Weights of a small GPT-style language model, trained from scratch on English Wikipedia.
Size: 11 layers, width 512, 4 heads of 128 (1 for keys and values), MLP 2048 SwiGLU, 76.8M parameters.
Training: a variant of Muon for these matrices, 8901 steps.
MLP neurons of a small language model. Each row is named by its layer, matrix (gate and up: input weights; down: output weights) and neuron, and shows model dimensions 234-297. Each number is 128 + 32 x the weight over its row's rms, rounded and kept within 0 to 255. A neuron's up and down rows have the sign that makes its largest values positive.
A block is one neuron, or neurons of one layer that tend to fire together. After each block is what it responds to, as a language model described it from the Wikipedia text at the highest values.

L2.gate848 [106 163 176 109 129 140 186 146 162 110 130 120 146 130 121  71 125 127 133 174 132  91 128 145 143 131 119 124  80 157 124 162  87 113 143 116 131 132 100 186 196 121 109 144 155 143 195  48  80 123 170  96 167 133 137  69 141  76 100 131  91 161 126 121]
L2.up848 [118 153  56 119  98 118 119 133 120 149 146 115 120 163  81 170 133 132 166 206 137 130 130  84 124  80 157  98  82 179 146 152 118 101 151 159 101 127 152 140 150 110  74 130 124 137 136 180 114 185 118  94 130 147 101 145 127 102 150 102 164  94 125 120]
L2.down848 [ 59  78 127  83 147 101 151 120 195 143 124 102 138 143 122 157 199 111 168 134 144 142 155 164 153 127 138 167 130 166  93 131 112 111 117 107 124 108 182 111 135 144 102 111 137 114 147  98 134 142 156 143 125  91 131 117 101 102 109  85 103 131 105 120]
L2.gate1092 [106  86 173 105 127 147 119 177 136 164 116 132 129 145 129 126 153 111  45 137 132  63 121 115 138 132 113 124 119 172 107 177  91 105 193 142 141 152 159 162  79 122 120  65 124 159 141  86 134 129 101  97 101 115 140  99 152 147 115 156 130  73 148 121]
L2.up1092 [155 151 172 174 116  79 119 149 136 147  86 101 144 127 156 150  93 165 109 177 119  91 138 129 155 115 148  93  73 150 121 180 139 129 120 155  97 104 120 127 178 122  50 132 156 102  90 111 196 158 118 103 128  94 108 141 144 110 172 160 129 110 129 150]
L2.down1092 [127 109 160 116 134 178 148 132 141 138 132 115 159 149 118 123 162 135 110  61 136 104 112 110 144  63  68 135 188 125 132 108  53  69 185 138 179 100 138 138 111 150 179 107 139 166 117 137  70  86 118 137 116  98 129 120 101  98 105  52 114 126 194 123]
L2.gate1193 [ 99 135 166 131  88 159 112 138 128 175 112 109  82 120  99 127 123 140 165 170 105  94 153 164 168 117 169 116 117 144 168 167  79 121 149 133 117 153 134 135  99 165 120 150 167 131 197 152 156  98 102 134 133 137  98 116 143  92 136 116 133 139 188 120]
L2.up1193 [ 74  57 143 169  85 126 174 156 139 102 126 147 170 138 123 151 122 132 189 124  86 134  97 136 177 116 198 162 135  93 113 154  96 170 123 144 157 129 136 134 135 125 134 126 150 122  74 158 103 159 136 140 150  74  62 114 158 147  93 109 125 170 123 205]
L2.down1193 [169 129 159 106 121  66 143 107 129 148 137 120  87 144 183 157  98 123 121 145 126 130 146 172  91 116 120 129 181 136 106 133 112 115 151 195 134 183 111  93 157 133 154 155 105 116 163  54 107 136 149  51 136  88 143  72 112 130 144 184 147 158 101  97]
L2.gate1515 [107 139  66 136 132 206 132 170 120 139 136 117 151  85 114  80 141 143 102 122 131 157 131 130 144 100 160 123 122 126 125  95  87 139 101 113 139 151 114 119 124 118 117 115 138  85 157  90 139 155 184 126  94 123 102 138 173 117 107  97 129 106 134 152]
L2.up1515 [137 141 130 173 168  92 147 116 166 119 128 108 111  74 155 189 200 118 113 119  87 100  96 112 167 141 182 199  85 136  85 125 108 112 144 136 146 141  85 153  76 143 141 102 129 142 144 157 200 135 173 171 164 172  97 127 131  82 124 120 181 196 135 141]
L2.down1515 [195 120 182 137 157 123 157 111 179 156 139 141 148 157  76 192  60  80 168  93 125 117 121 181 123 111 163 122 178 161 102 169  80  79 149  43 141  86 156 149 103 146 134 132 152 124 106  59 102 122 107 138 141  78 138  55 112 118 149  53  88 113 167 105]
Description: Date comma before year. Comma after the day number in US-style dates, e.g. "October 6, 1973", strongest in tables and sports records; weaker on other separators such as colons and thousands commas.

L7.gate845 [127  75 126 148 142 137 133 114  80 136 149 118 139 103 141 106 107 116 159 103 141 174 110 109  79 136 128 125 105 134 127 190 133 117 130 138 106 145  97 152 148 164 140 199  92 111 127 145 137 148 148 185 107 149 104 146 126 162 156 153 114 214  86 117]
L7.up845 [109 119 103 177  75 161  82 103  83 121 163 122 100  97 118 138 130  52 125 109  93 112 116 167 122 102 148 191 127 132 155 166 160  77 138 133  82  84 146 168  91  91 135  94 169  97 100 124 135  88 114 125 109 201  88 150 196 161 152 132 103 144 155 101]
L7.down845 [149 132  66  90 107 105 151 128  83 131 178 158 109 127 143 127  70 149 120 153 180 141 127 127 134 159 113  91 173 122 104 179 167  82 124 107 120 157 184 159 139 162 149 117  50 131 126 195 142 147 179 146 110 105 230 122  92 136 110 126 136 122 111 131]
L7.gate1146 [174  72 180 127 198 115 117  99 167 138 160 123  68 113 137 134 116 161  91 133 119 130 126  96 135 147  73 127 116 102 185 149 154 136  85 115 135 130 125 138 126 166  83 153 125 156 162  83 146 121  86   1 120 112 121 113 117 166 129 155  92 127 154 133]
L7.up1146 [ 74  74  75 111 129  94  92 118 148 143 147 140  85 120 151 108 150  73 136 131 113 185 126 181 107 110 102  99  67 133 127 150 142  94 174 143  62 133 155 136 125 144  70  96  90 141 176 141 116 135 182 109 120  90 167  82  81 136 140 111  84 106 143 124]
L7.down1146 [145 142 138  62 158 141 181 115 164 115 115  72  95 145 119 185  55 115 165 118 133 168 172 113 115 119 159  63 137 130 134 116 130  93 120 121 135  76 179  89 139 153 180 156  99 118 105 150 112 198 157 152 185 159 143 122 150  82 154  75  60 137 118 124]
L7.gate1190 [109 101 186 104 131 150 181 121  70 127 120 123 142  52 107 130 170 107 121  75 108 104 131 145 126 115 100 161  91 128 116 129 162  93 144 154 169 152  80 149 162 155 150 122  89 154  84 177 106 120 180  72 121 107 105 155  87 121 197 144 104 101 188 137]
L7.up1190 [167 132 143 144 143  99 143 111  73 171  69 111 106 101  91 120  74 117  91 106 137 145 112 148 141 169 125 136 120  54 124 142 126 104 206  92 119 162 111 133 160 168  72 122 104 146 187 170 128 159 115  97  61  77 137  92 145  88 202  76  85  62 168 109]
L7.down1190 [129 127 109 121 146 134 153 114 129 141 160 151 128 108 233 115 160 138 164 133  92 105 150 150 135  95 134  87 142 173 150 140 181 120 149 133 138 153  94 107 120 111 122 119 158  93 105 123 127 147 142 168 147 173  85  82 105 128 140 195  91 161  82 126]
L7.gate1611 [143 182 168 168  96 170 181 115 148 121  95  81 122  96 177 147 133 174 125 139  89  96 126 155 127 154 158 164 117 111 170 116 147 162 140  97 130  97 123 146 111 112 127  79 128  89 179 111 123 130 160 179 109 142 104  55  80  71 111 113  92 124  67 140]
L7.up1611 [156 119 104 138 131 174 140 105 161 162 135 132 168 124 129 152 171 169 152  68  78 126 143 131 154 153 160  86 153 128 102 116 194 157 170 133 109 127 124 108 142 123 117  85 130 174  82 111 149 125 117 172 148 138 123 124 122 127 137 112  90 156 136 143]
L7.down1611 [137  92 155 126 116 125 110 158 165 144 110 106 166 171 111 113 133 132 135 171 142 151 120 207 134 101 116  89 120  93 116 115 194 109 121  94 142  97 195 150 131 137 167  70 124  94 107 100 204 190 122 114 106 133 132 131 141 121 149 142 172 200 113 126]
Description: Comma after dates. Mainly the comma between day and year in dates like "March 29, 1979"; also commas after place names (Uppsala, Sweden) and prepositions after nouns (of, for).

L2.gate720 [ 86 178  88 171 144 104 171 174 121 109 176 134  72 154 135  78  97 133 115 126 124  87 147 135 110 129  93 148 173 168 123 139 148  97 188 137 134 143 114 114 161 164  85 150 141 122 123 104 151 141 133 136 126 125 107 128 217 157 150  70 150 100 171  97]
L2.up720 [104  96  98 162  86 159 142 105 117 125  82 148 170 160 110 166 143  96 112 154 166 140 102 125 111 102 184 124 139 179 127  76 126 112 119 141 107 119 147  34 173 152  80 113 136 102  93  83 149 126  79 121  98 163  63 145 101 144 130 177  72 110 111 143]
L2.down720 [100 150  92 119 147 126 151  99 146  99  94 140 135 121 167 146 170 153 167 149 140 168 172  74 165 114 219 129 100 147  92 163 128 167 115 149 115 115 134 103 114 159 152 208 162  93  31 120 153 138  91 174  93 110 183 126 135 150 189  98 144 120 143 162]
L2.gate1268 [126 147 109 114 109 161  88  87  98 130  88  90 119 175  73 160 164 198 153 134  98  75 114 163 141  80 163 108 114 159 140  58 160 103  80 135 146 137  99 126  91  78 107 134  79  31 143 135 127 101  89 115 154 123 136  78 148 130  67  44 139  98 111 120]
L2.up1268 [175 175 131 147 146 155 150 191 157 105 127 110 158 135 104  92 155 153 163  69  88 174 135 101 120 173  81 126 146 139 155 153 143  79 118 144 118 126  89  69 127  79 138  81 145 151  92 125 127 116 195 160 129 122 124 152 104 169  95 131 140 117 180 125]
L2.down1268 [128 149 115 115 137 148 206 166  70 149 138 152 130 178 139 159 122 127 132 109 132  73 143 112  90 169 122  68 147  87 125 128 158 125 113 169 133 211 126 114 148  66 149  68 139 133 136 128 154 141 129 185 156 176 161  92 162 150 173 158 160  97 137 132]
L2.gate1409 [158 123 205 116 158 106 101 142 152 107 118 125 145 139 213 141  93  84 113 170 130 185  91 111 108 132 113 102 169 154 133 153 130 148  92 149 128  99 126 133 153 156 100 100 144 152 134 169 141 129 155 152 115 129  71 131 145 186 212 135 157 156 144 144]
L2.up1409 [ 57  78 140 101 156 154  89 154 129 110 164 131  46 134  91 108 158 102 158 163 129 101 122 186 145  94 123  81 134 100 173 133 112 146 181 167  97 177 133 137 124 144  42 167 117 136  93 139 136 156 178 141 120 118 122  95 141 145 106 123 177 111 196 134]
L2.down1409 [140 158 166  73 178 117  96 126 134 120 159 162  54 183 210 124  71  20 155 133 123 121 134 195 144 145 122  66 126  89 125 158 133 181 107 145  73 162 141 138 140 113 113 118 143 120 142 154 145 128 108 130 104  98 105  89 177 155 113 142 170 108 132 141]
L2.gate1953 [ 74 119 150 127 137 152 106 158 105 121 151 160 153 100 148 183 116 124 124 138  81 109 159 134  97 140 106  69 148 220 153 110 127  56 142 109 169 196 155 125 136 145  80 145  91 143 127 124 154 146 108 134 140 115 110 183 156 111  88 148 127  85 137 135]
L2.up1953 [148 176 160  73 157 145 142  45 128 111 167 124 115 122 183 133 117 159 132 111 129 122 118 102 119 100  92 100 111  57  85 121 114  77 159 158 172 114 134 107 143 123  80 165  51  79 129 129 143 178 138 182 170  69 124 100 116 144 192  89 147 140 119 119]
L2.down1953 [141 112 177 129 121 117 112 157  92  95 168 108 104 169 120 104 192 218  97 117  71 231 108 127 163 160 189 178 177  52 133 186  83 162 100 152 141  87  84 121 122  77 218 137 143  89 111 132 127 121 141 158 147 182 139 171  93 119  96 151 128 159 120 105]
Description: Auxiliary after subject. Auxiliary or main verbs such as have, has, had, be directly after a subject noun phrase or modal, e.g., boxcars have become, may be, had healed.

L7.gate1382 [153 155 119  57 130 123  92 110 127 172 104 124 153 150 113 136 154 109 119 121 115 104 110 145  64 168 131 115  92 143  79 145 161 132 142 121  98 118  91 119 162 106 177 179 119 108 104 141  82 124 187 106 131 121 164 138 179 161  82  85 175 129 109 143]
L7.up1382 [132  91 125 118  66 137  37 115 136 164 135 160 126 162  90  90 101 145 125 124 133 127 156 100 138  59 184 149  77 154  87 105 125 101 139 110 105 140 116 167 115 115 163 201 140 102  87  89  93 138 107 160 150 154 112 144 141 124  72 139 170 122 145 142]
L7.down1382 [133 139  99 156 150 149  36 128 119 173  78 126 136 111 156 138 107  76 103 128 130 150 171 111 118 199 103 149 126 106 162 120  89 144 111 145 171 100 159 137 173 175  95 106 151 142 166  79 156 142 105 137 163 117 127 182 130 119 138 131 117 114  80  94]
L7.gate1414 [125 115  84 133 180 144 119 111  70 120 133 122 125 171  38 190 122  66 117 129 109 127 170 117 140 178 159 146  74 100 141 147  90  75 149 119 131 166 121 154 120  70 130  96 117 162 133 159  76  91 116  97 156 131 120 153 167 216  81 144 171  47 158 104]
L7.up1414 [134  97  59 133 137  92  79  98  90 173 117 205 155 162 102  65 109  97 116 124  93 128  78 126  65 153 151 134  94 137 128 163 111 132 144  95 108 136 131 140 136  79 167 118 125 118 166 116 147 126 151  96  96 109 107  60 155 147  92 155 166 126 108 184]
L7.down1414 [136 161  69 111 166 193 145 126 154 156 136 241 130 163 170  79 109 121 121 157 134 123 109 107  40 124 104 102 101 132  47 108 110 138 117 118  89 152  96 122 126 161 130 152  78 122  87  58 139 129 104 115 153 107 127 106  91 125 136 121 104 153 123  84]
L7.gate1986 [123 145  96 151 127 132  42 123 101  99  92 174 166 202 118  84 114 147  43 146 176 132  95 157 127 187 104 140  88  89 148 106 194 116 129  82 119 101 179 219  88  96 153  96  94 167 108 117 115  80 162 133 129 102 112 162  82  94 116 145 212  77 140 155]
L7.up1986 [ 91 143  97 110 142 107 111 140 156 134 126 179 117 129  70 121 165 120  94 142  88 178 141 135  82 146 144 159 171  97 105 112 159  44 174 103 138 144  68 164 115 139  93 113 111 143 182 133 113  49 149 168 139 135  67 132 162 176 128 165 121 133 173 116]
L7.down1986 [189 137  57 153 116 161 115 125 131 150  99 183 138 158 183 100 148 116  74 149 171 116 132 140 106 188  88 135 113 153 119 143 145 157 101 106 111 109 156 251 119 104 102 143 124 153 114 130 136 146 196 115 186  92  88  86 172 122 169 130 130 124 127  93]
L7.gate2008 [148 122  91 147 139 113 158 110 160  96  57 170 109  82 152 100 118 168 180 137 165 139 149 185 145 137 137  96 102 147 107  91 114 119 138  65 144 156 108  76 109  96 102 138 136 142 101 109 128 146  84 115 180 105 140 182 112 142 129 144  96 131 196 115]
L7.up2008 [ 72 157 109 103 146 130 120 116 147 179 112 124  96 119 125  96 155  60  71 157 148 125 121 150 178 110 101 134 177 176 100 116 115  96 156 146 122 192  38 126 151 109 120 112 122 170 140 145 129 183 116  95 150 171 133 142 145 120 188 174 130 123 158 185]
L7.down2008 [100 149 129 123 163 112 139 148 107 101 132 156 162 106 120 168  86 149 162  94 126 141 104  74 112 125 134 133 142 131 141 172 124  92 131 138 145  86 192 132 134 139 112 102 104 131  91 108 195 136 142 156  48 132 111 136 146  88 104 115 177 114 125  63]
Description: Words inside titles. Words or word-starts in the middle of song, film, book or motto titles, such as We've Got, Must Be, Eat Cake; also pronouns in quoted speech.

L3.gate1893 [164 125 133 196 167 111 159 115 173 132 130 159  95 136 120 129  60 155  78 141 167 157 148 178  97 130 162 165 133 162 144 111 133  85 126 140 173 178 127 172 154 147 132 120 154  99 153 104 123 161 152  80 107 138 155 151  86 115 101  81 117 176 140 139]
L3.up1893 [133 123 144 127 118 154 141 139 175 142 127 178  99  77 142  77 155 156 127 102 154 107  82  94 125 116 122 157 131 101 128 142  83 136 115 157 163 149  88 164 180 107 136  81 158 125 148  78 151 145 170  85 145 133  99  99 162 159  91 114 184 185 199 127]
L3.down1893 [144 108 182 166 110 134 179 136 152 104 136 100 137 122 121 143 122 143 122 108 163 164 152 162  88  84 125 135 129 180 109 165 123  69 123 112 135 112 145 135 124 104 154  97 130 143 173 103 136 124 125  91  84  96 124 117 173 154 130  71 121 158 168 156]
Description: Full date, before year. Fires on the token between a day and the year in full dates, such as the comma in April 11, 1970 or the month in 4 June 1589.

L3.gate1033 [178 120 116 129 147 124 139  90 132 121 123 181  95  97 115 174 106 119 130  54  79  93 113  97 133 149 134 117 133 136  87 136 145 102 116 118 106 193 157 138 146 157 149 128 147  80 214 118 126  64  71 118 138 121 116 155 129 150 189 129 162  99 160  91]
L3.up1033 [100 146 154  98 185 139 111  75 118 186 126 125 182 224 156 100 114  66 116 201 151  90 150  77 129 130  95 143 153 107 136 117 137 158 120 112 131 172 121 140 100 142 163 107 190 128 121 139 139 142 139 137 111 117 108 137 126 108  98 127 133 113 137 176]
L3.down1033 [111  88 117 115 164 148 120  95 112 131 192 123  90 143  70 155 147 124 149 116 144  65 111 131 139 121  98 115 169  47 109 169 134 212 126  99  95 146 115 147 134 155 129 119 126  95 106  73  93 127  90  97 179 139 113 164 154 157 116  90  94 140 128 115]
Description: Pronouns as clause subjects. Pronouns that open a clause, often after a period, quote mark or conjunction, such as It, I, We, they, and usually precede is or was.

L2.gate79 [141 163  90 132 167  58 123 146  63 106  92 173 156 131 135 158 181 150 110 178 111 105 118 182 140 161 137 130  97 101 100  80 210  97 109 130 136 183 102  96  84 185 199 148 169 101 148 137 122 103 143 129  91 153 197  96 145 115 167 147 133 128 111 161]
L2.up79 [143 142 117 103 182 106 145 129 116  92 146  77 123 100 116  95 127 133 123  93 175 103 145 123 113 182 166 125 131 179 143 104 116 141 112 170 179  99  82 156 136 101  51 117 196 100  66  65 150 103 141 108 113 132  76 130 163 144 149 149  38 135 107 129]
L2.down79 [137 153 128 148  81 139 121 145 138 134 204  91 120 107 141 108 208 105  99  79 168 182 189 145 127 142 139  94 138 123 139 138 103 163 143 134 115 114 159 174 151 128  85 154 133  90  99 103 168 143 120 136 150 130  87 162 124 149 120  88  59 168 152 112]
L2.gate587 [148 146 142 114 168  87 176 109 167 127 117 107 181  85 169 142 141 131  94 125 136 162  80 119 104  69  94 172 108 194 157 134 128 104 139 136 125 212 133 110  98 135 120 134  87  92  55 137 158 138  76 142 143 171 116 138 133 131  95 122 106 209 151 147]
L2.up587 [100 111 111  80 144 136  86 123 170 105 131 138 138  85 103 142 143 123 103 130 106 126 112  96  92  86  62 102 181 184 117 129  76  90 139 136 148 165 122 100 123 163 118 105 166 102 171 135 203 151  88 140 177 161  91 117 122 112 140 179  97 132 170 129]
L2.down587 [169 153 120  91 122  96  37 151 131 209 124 192 138  96  79 150  53  79 142 145 106 142  52 158  83 168 115 108 168 130 115 110 113 128 155 158 155 146 191  99 138 101 154 121 136 137 124 154 112 140  69 104 101 207 110 136 104 171 124 119 128 187 169 161]
L2.gate806 [144 131 124 156 180  89 119 163 126 129 106 144 135 117 104 119  89 155 133 111 163 130 135 115 149 193 128 152 153 188 130  32 120 125 138 132 143 141 134  73 119 100 122 123 120 135 166 128 162  94 119 128 187 226 125 138 121 154 137 159 134 106  72 171]
L2.up806 [ 69  96 115 193 126 146 119 101 134 124 141 133  73 144 146 154 132 133  76 135 140 147 167 171 147 114 106 119 166 123 140 106 120 137  94 180 128 103 108 142 147 106 183 118 110 229 135  97  77  86 149 103 148 204  82 173 128 155 150  94 133 172 126 162]
L2.down806 [129 129 169 141 113 165  66 155 148  98 119 125 164 131  25  90 180 145 122  76 110 143 162 128 179 148 102 118 102 147 129  92 103 114 156 103 154 136 118 119  97  98 143 179 145 156 152 125  89 108 118 113 170 174 124 171  96  98 195 127 105 127  72 157]
L2.gate1207 [ 92 162 166  99 103 145 155 121 153 137 113 163  84 147  85 125 131 137 121 174 142  74 134 121 136 137 211 205 131 142 131 100  95 132 112 153 116 164  98 179  91 101 108  97 145 124 224 136 123 157 135 116  88 151  46 131 148  84 157 173 119 123 136  74]
L2.up1207 [100 187 136  88 124 140 110 139 142 157 120 175 139 123 137 168  88 112 125 165 138 127 116 169 171  96 181 134  95 139  83 100 142 164 108 153 191 152 190 148 184 143 151 108 111  77 133 133 183  95 126 109 134  79  70 122 146 158 103 119 130 158 148 121]
L2.down1207 [119  63  86 160 145 134 101 163  89 156 153  75 165 121 189 157 131 178 118 124 163 122 172 128 111 125 131 108 124 156 124 129 103  66 117 107 109 151  97 105 103 113 111 127 171 147 124 161 131 131 158 155 131 144 100 105 154 134  91  95  59  80  66 185]
Description: Start of quoted or bracketed text. First word or word piece right after an opening quote or parenthesis (e.g., "re"asonably, "im"paired, "an"), plus name-initial pieces (de, Muir) and clause-opening pronouns (they, He).

L7.gate312 [171  94  88 131 146 208 214 125 139 146  99 132 156 105 119 104  83 132 133  66 131 149 131 102  67 115 119  98  58 211  96 102 113 129 142 121 124 115 118 144 131 179 101 121 133 140 103  89 112  99 114  96  73 129 121 123  98  93 126 158 143 143 171 160]
L7.up312 [213  91 126 120 120 164 135 118  87 105  87 105 155 139 131 131  83 162 100 160 158 117 141 129  82 163 108 105 127 107 221 161 131 150 151 196 142 157 148 185 141  95  95 113 127 135 171 203 129 146 127 123  97 136 172 102 109 168 173 126 172 132  58 180]
L7.down312 [126 111  74 171  83 131  97 142 108 148 210 116 197  95  90  93   1  97 178  91  93 154 139 154 170 106 124 116  82 142 140 114 118  89 121 131  96 155 142  80 146 115 128  89 103  94 122  78 121 163 115  79 139 141 157 129 139 117 114 134 159  84 146 139]
L7.gate633 [202  97 178  97 136 150 107 153 107 105 155 101 100 158 140 132 139 186  86 128 132 109 134  86 109 158 107 137 147 153 145 107  68 140 154  79 102 132  96 107 148 115 178 141 162 127 155  82 145 150  95 146 168  84 143 140  88  77 140 130 160 161 138  98]
L7.up633 [156 127 162 167 120 118 149 100  91 135 157 111 160 161  87 107 166 180 120 130 161 111 155 139  94  96  61 157 165 119  94 104 169 158 142 171 103 134 202 152 175  93 133 139 166 124 105 129  84 156 129 142 162  39 147  53 115  59 113 117 109  95 149 123]
L7.down633 [105 119 130 129 146  73 151 126 149 104 177 131 141 191 138  86 181 145 115 115 142 104 119 111 164 134 118 180  92 162 165 146 151  70 125 167 171 131 140  58 107 130  96 201 141 112 122 111 113  92 145 111 142 127  88  87 110 152 171 150 181 103  75 168]
L7.gate1011 [142 161  98 109 154 162  92  99 111 123 130 220  95 145  95  74 143 108  92 126 141 188 106  74  80 111 212 124  97 197 212 168  98 144 157 179 112  59 128 135 144 117 115  81 122 108 142  79 162 136 123  91 114 143 121 137  74  78 108 127 170 108 161  91]
L7.up1011 [100  91 139 142 145 149 131  92  96 155 125 158  97 121  80 163  87 165 168 122 171 102 147  55  61 122 140 138 147 138 101 114 118 108 117 135 179 107  99  90 113 119 127  91  94 132  89 112 168 128 114 129  86 121  54 120 132 159 108 115 122 147 174 123]
L7.down1011 [108  56 162 182  77  75 121 170 108 188 142 119 185 145 146 135  83 139 144  95 105  97 121 139 207 118  73 125 130 102  75 115 114 105 172 142 119 181 165 132 141 137 124 118 120 173  81 131 148 139 133  93 137 155 156 135  96  94 120 130 104  91 141 145]
L7.gate1964 [156 189 152 141 167 140 100 145 152 161 134 164 169 112 164 158 115  74 158 142 151 151 130  73  96 183 125 115 127 179  90 103 136 116  92 136 159 129  46 138 152 151 190 139 144 101 103  32 146 140 154 149 154 158 126 213 128 107 143 170 111 147 168 124]
L7.up1964 [207 111 162 134 147 113 156 112 148 129 147 130 107 133 193  99 112 123  90 184 130 161  85 152  98 125 115 181 153 141 148  84  91  60 114 153 164 138 146 188 110 159 145 146 141  93 116  90 186 111  96 120 173 169 122 134  96 159 119  89 130 171  64 173]
L7.down1964 [ 66 115 136  63 118 134 187 159 103 159 135  37 163 113 133 120 106  60 120 128  89 127  95  80 127 131 172  62 117 109 148 155 110 141 101 107 142 133  90 131 128 122 126 136 146 161 115  95  70 123 169 128 179 160 130  93 129 123 173 101 121 166 179 125]
Description: List-item separator commas. Commas after a noun phrase in a running list, usually just before the final item, as in "mine fires, and", "evidentiary rulings, or".

L3.gate1330 [150 143 133 128 112 100  57 156 155 159 138  92 100 153  73 146  18 105 101 126 124 173 151 142 100 144  87 127 156  92  72 151 111 105  91 189 141 139 140 200  98 127 132 120 131 134 172 148 110 137 200 135 180 130 180 125 127 113 125 116 127 115 151 159]
L3.up1330 [195 124 122 126 146 122  62 204 137 162 113 127  85 155  86  99 100 118 106 118 101 146 144 125 119 110 119  63 134  87 115 139  98 134 135 153 139  66 139 220 134 145 131 148  96 114 138 150 109  91 182 116 127 169 167 133 108 131 107 167 184 135 175 144]
L3.down1330 [129  82  56 150 118  84 160 152 141 112 127 166  72 111 106 120  74 165 137 133 101 150 134 123 141 170 140 146 113  88 211 137 111 132  97 150 159 113 161 100 105 181 118 108  66  86 112 134  92 103 164 155  99 108 128 133 179 105 173 174 146 139 122 123]
Description: Clause and list separators. Commas, semicolons and closing-parenthesis commas that end a long clause or list item before more follows, e.g. ; however / ), awarded / , while.